Weights of a small transformer language model.
Training: a variant of Muon for these matrices, 435M tokens, 6637 steps.
MLP neurons of a small language model. Each row is named by its layer, matrix (down: output weights) and neuron, and shows model dimensions 32-287. Each number is 128 + 24 x the weight over its row's rms, rounded and kept within 0 to 255. Numbers have three digits each.
After each neuron's rows, "fires before" lists the tokens most often just after its 100 highest values on Wikipedia text that the model never trained on. A number after a token or word is its count.

L17.down1553:124075140111090113201139120107121126124125099130130143153097147107114137143087146108144174149131138151141139118170161124080092139128132127138140142149121117128154152100093156151134112143145140139135089080134128129081103138122110127117104134141138150082134131147111101148098098142108082150102110119127107099118158164132128123144103125138112096126130100122172152114154136149116130133153112172150138129106157168123111092181127116129108133156114113113124128096181119138136135131122118119075088163125093139115157196116182142120091126085142114179067179132149131115089139162154112152183114136135123125152116118142107180090135083105153139141135160151125129133125115156108109137108095111136097123112136140104164098133160147168134123141097135135148094135126103101091135119120123
fires before: "s " 16, "e" 8, "ed " 8, "es " 8, "s" 6, "en " 5

L5.down1564:148165165089114074136111106177124111098180098113130154097112116096174160190144086129204112124136140135164152123173124117121113159137155147111125137093143100091113143150123094151145192086159096120134141143181129121120129169151102114136123130131115148162136096148145078166094135118157166117142116140152155138136150140113145089139131119105083116165146122097125092072134127076153131118169102151115155130130106119117131100103124089136161133110130131143124093141150092106058164127160105126114127177131116113125146173141146144113135142143156139158120133181108130093155115209136110135122104141136065164144153116102083110108176123088142096116125141116146110151089103151107155115093138134107121117170154144136112083142121118142128090129084129094133100117150142108098186085146140
fires before: "ference " 13, "t" 10, "n" 9, "tr" 8, "b" 7, "n " 6

L17.down704:093144119153118125133101095110110149103133087135117149157114104156137118123083125124161140125161149154117161132149097129137114131120057089086121119124146092132128161164099066128161129097147094121125135167129090127125125138145129119094110133105163126122140105088126150119125126144160146137137154157146190106143144136145096135096173133104138110149127135151103124097094143091099146122145122148103169125088132127101143122132110103108141119160143110092140160157137158153110156166154163119120157128121139144151145131139092111155121147126104114107118142107166124104109142100155116153156167139078144142062135152119129171141107119094109139111139123140138089133128144133134135140112177155133115122170105175130132115106120131153159123156154164136136132162129164139091152110116098
fires before: "p" 23, "por" 13, "ps " 13, "resp" 5, "ice " 4, "ation " 4

L4.down1523:168158144129142118124104132124130110114124113096142134158147085136143138132131125120121140119136141187114118121121143096183129159152087143126126123152116108113138115151071142106097147106126129153128150101156168143175122122137136129114128127124174137140108107155109146106129145121162147161115104120140144144124130136146117139128124188188154077103156091151134137078156153100127146113116107116114118119117124110144135120117147099139108060151148139122129144128123158136142150122179130084138149137142144172174095158106102149111124140076159151137166132150104102100143140153093140111136115114104066125108125161169174148108120128097125107158113122106106149180109081163151108163130156092123074118167129163118120125114094088103115160115157116102131106131140117125110160117166171
fires before: "| " 21, "200" 12, "201" 8, "202" 4, "medal " 4, "med" 4

L4.down1380:088123127154088139095157111077099128167090151089122196153114104127079112121132115084182165129150161127114155122145136134139102131178138112107117160144150125107130121120118158112128115140100123131155135096095130129123141133108132170144115103103177117105094175092096126144144144107127143099118117092103129127155137160081156106136150122121147131145144080099122123137105147130139144116146104145133134092132136186141146131146132133151095126102127092165163120125152109100133095104147115120147133139147122084172131103123128109159153100155143097138126138109116117133119127142136102127114117129088116127133125093108110141117151167156136178129060131138142129140124129100129137087107143137118138142161104112115154145123149127141110110143132134126118147128097136115130111126141120
fires before: "\n\n" 43, "'" 8, "th" 5, "an " 4, ", " 4

L5.down290:146112120164148106125151131154118110148140147154165158112124142129156113167171139158151159118116134088151123152161085150151113157145159087157146103103134181159144105142115130132175100109088079117119113151085086134127150141147148134120131148139116146162109170139149093124139146091087083140113160132127129151134119089104139144154131059132133097109132157097156131149114072158106119154101135113124115114125133134119141140162116150144108121109156145162086171132101097076149159106125088119105141172114066111111144163167153097113142164135059102125129143102138089149153140185158122151141134140140122110130126137116104117153156113166119153143166106111101111185155138111156125140115108183144144110154104098119120113143126130128109117154131124134130096136141127121122127123185114
fires before: "– " 17, "of " 14, "essional " 7, "it " 4, "for " 4, "(" 4

L17.down1643:087132155107148166122130142113139155134157113139135166100154140134105103102120078159136099149121156107088132147139147116127122123116116087112130151155136141158163149156108093179137152141167174132114118076140164144145121158127164117156151104145139111144091129089165156134152220156136131110115097131100069142160138183136169082192107106160119116111125102160143116161100125099111119132105135118144090134086105112119130122116114134123195172081123137117098089080138143111174104136135150110125117114133144128178115102117147136126131137127134100130110173118073117096134111113116120154146131129109133180124158141119094113126132085106139180131138146154135158134131099151168159148118135107129169139110121136143082127120147147110089120160125118119115150126170148131133140114131128
fires before: ", " 78

L17.down1103:162132096091119105133150168129099115148126126144109142096078129077111162120178160159129116103120132133119136168123142108100144124142111132129112197129143133125132153133163124118123164140199117148136149097122074172146115149126144103111117162107161120116131116128112171113075170139132087106109137138144137115178133154096131127084135089129123124132155174095099119110125224162110126100133149085088111145108113162141103110122140113114132155109140143108088132080136126126146091097157125155089112117145132110121132127143151080093131150137140128123108177134120147095195140128146111135160127099141153155175127114140143151090134110148137108126153163140118108090109120144136210140126137142145129098118127163126113161113122131098138144124128060128147155111144147136128176126140136
fires before: "\n\n" 65, "1 " 4, "I" 4

L5.down1031:118123165113109081160136118072111104080110138102108180145091153128144092140080122135132208141160161111126112157139130085119134149153123118172130118145134144095115094123113051136110110101125132123141114123115128112097114128127095137086121126163120056123097131131124110134123132083136138124131130131111113112104155094170187143149150130114146137112114151117080109153102138108134126119154119170080110125148154123141135145106110121142131071152098068097103118138141134139117139147090103122105124074132118175136130137145140098059171130131139144121123137132129134141183117156129154127113118152148136127127094113111130159140165127158147123172115141110091119113106107093117167138125118145130128110090175139167087134141084126140086132124146126135073129116129155153116136119151115
fires before: "\n\n" 28, "The " 15, "In " 8, "S" 5, "This " 4

L5.down445:108159103146125126130076161118123168074126140144130097109139125074088128162128146153112132152126138141126126081104084120055131130157142121142141130117119113115102136128104103166103138153095095114069133129132143090147134127129133103144143156142106141149135128130122097142112103123140111162132128082159153133101082107133120106110141183104118121132161162110095094118127152120171090138122105111114094115100074143084152146168160124145123131129132119136114186134164160149075116114116108182156147124128146133132139158118121158123122135110139125126115128137141168127132088141111182152136094141129122122134156165156154157095110143106130117122145134082077147165115123118157110117147094108128108169169092069091111164155126158134132156187142134163140158120147154133094118155090117
fires before: "tion " 11, "h" 11, "tional " 9, "tion" 8, "ting " 7, "tr" 6

L4.down798:147099122126136138162087132125134107101145134130115120140135119128150160137147140131090104138097152142115149106126128100091108130124142145106097137112152137110122162106094144138134121160100116122155149120123134123125128109117138132130130134152123170144177083182075147133113094138150125112114153099147122101096137122176115141129088075090064110127094159127131123112110176074108131146129116137111119115157096138126136115108098155124091115181125124092118164142147193097120199140157139136103138136158131120142127106080138106125142114132118111145097116155131166126175144122129124141134154140128095099079137095126157125149154090116169120123079104148150092087126109145163160109149123107121119104148105129123104133123132111129139134147121126095127097106124087109144096141145144
fires before: "e" 20, "al" 8, "e " 6, "i" 6, "ed " 5, "ill" 5

L5.down455:157114124095150095108119118117140133144126098097145069094105163117146139142138165142158093107112098150139119104115151151076150116141156077137135140123140134135108130107106108140112047141102129112167143116113131104116122104124155115136121128129140103144133130147119171137142132140109124159148154156120120136094103124122179133107137072161076133109137133124102117136113109102140148130098144072113139126102144122125140117137108112116140170112086107097137104140101122117142121077139123119134149141146142142141156180137128157167144116127100134103111176200158157116128120123117179108109153119108144135146102111175129113156101139098147110128099126111119123138163144120127108128109146123077100121179095142138126129138135138144123073132116129172132098149144139120102115138115159
fires before: "| " 62, "|" 13

L17.down1338:103107129142102140124191115152116116120161105134089107113122138089086110205109122087117121112093123123145154169149087095068123130069139149160143113091163127138103127122169128142173128124099160148138122109135191119109121127109124131176086126103105146119153135126149159138185133132136140102140116166131123144106097092068173086148175138159176130113157126118153113129134114116129131119090142153113101133125163142140197138193154127151133131148098122105115111156136131134150146100118151120140093166127082134086133147127128112159148119134114108100144161148116124159101119127142172139135111144150114103091162140115123166154108058112160091106102144165134137099151146089119126118134143115134157150113139142116130128141146090128117117092145155142097143079143155121138136125111151
fires before: "| " 48, "(" 4

L4.down1324:162124138116092127145131071097101084136132128123127182162168162102099119103114117127148143162077139134146197145156090149153153065141122109168147123159131134138105149088132085096137124099105121106110158137091134127114131158131147132146151124102108138151161157124102119147132091141146116203105146097109080124102135127140113084105132147150128091140111129084090138117139099114129128091158122114145121126188123132153078122126116130122112179134137111118115148156149131091125145096149086126170099105166160147120148121155087135119149157111117134143124173145098123144109099144118130106112152131149130129151164150138149095133078114125154145136101184108129146172112137103139143106138103107124147048146113099110129157108124105141101133150126137095125084143101108142133123124141101
fires before: "ity " 12, "States " 11, "ist " 10, "ity" 8, "States" 7, "e" 6

L4.down372:093159120105152136154119129120140115113202115102111138106147105137105121101063144125161138131119096109144132118107110131090123159139164123117110161157088108162136160134144128129139102135089124102146107132111108154118105108154115161107133150109136139137133103154116127126110106111142076124106110137116126099121130132121131084138101142074114141068075152121136123117136100153089122134152111146116107127155123158114150130165118079114137133197167124125174130149149171113128183127160107156158093145104134142096085124157132138162140143139155118128091108171117124140142108118167148126124116125148119107132152108128157067186126149150108089111120129105108214134141156154127119118118123150138066105133127158144162137135104135062121129139115118099123118109136137107147141129088110
fires before: "p" 18, "ps " 12, "tion " 9, "ched " 6, "ish" 5

L5.down57:161122116109109117127171140084092123124150143124157118122102128133108123116148140144106112123149087108093185141119107099107148132141162108134111145124119134110086114146146166150123128096182138181195148116127184120099105100098111114136157140157115157080142122157113133112113155133133145109107105131101142125152144174143146142170139157110110144115115138142084109142135131151137136131084114153092111140087146151136109131099130091116104123139144122124142098110165120131111128144080117138139141123132128121135119158138096134115091141133098134145156165101154185157153136104139093144134117144173108144135105149111116112140167114125118191105164129084171070106093115133159152131119114110091108103089124134138167131137121091140120114138109107136140142067132100151138106135145170
fires before: "| " 41, "- " 39, "|---|---|---|---" 4

L4.down98:121128157107150122130124107132193143103154114140122107117121118126159150129156122124171164115134103124162109121134126097121161126193111103157098131104107151117120093150143137087167115114096088120082138099140113086141145106125129135119166113150133101165092115150157121132120139089112157185129123141125124080145121116097122106099109135143131099093151173133109134118114095178124093148153081107140120166070133098127121161103114153081136106150107139089085153105141123136148137144130138164169155104176166163138148099120164155104120102082124119135134154131092199125107126160183133105135177151115091084135075096100136126139114116138122121113109119122115124109115088175158076130115176181130113120131126123149116152131137105129069098115137136125140159111086134121124119119109153
fires before: "s " 76, "t " 6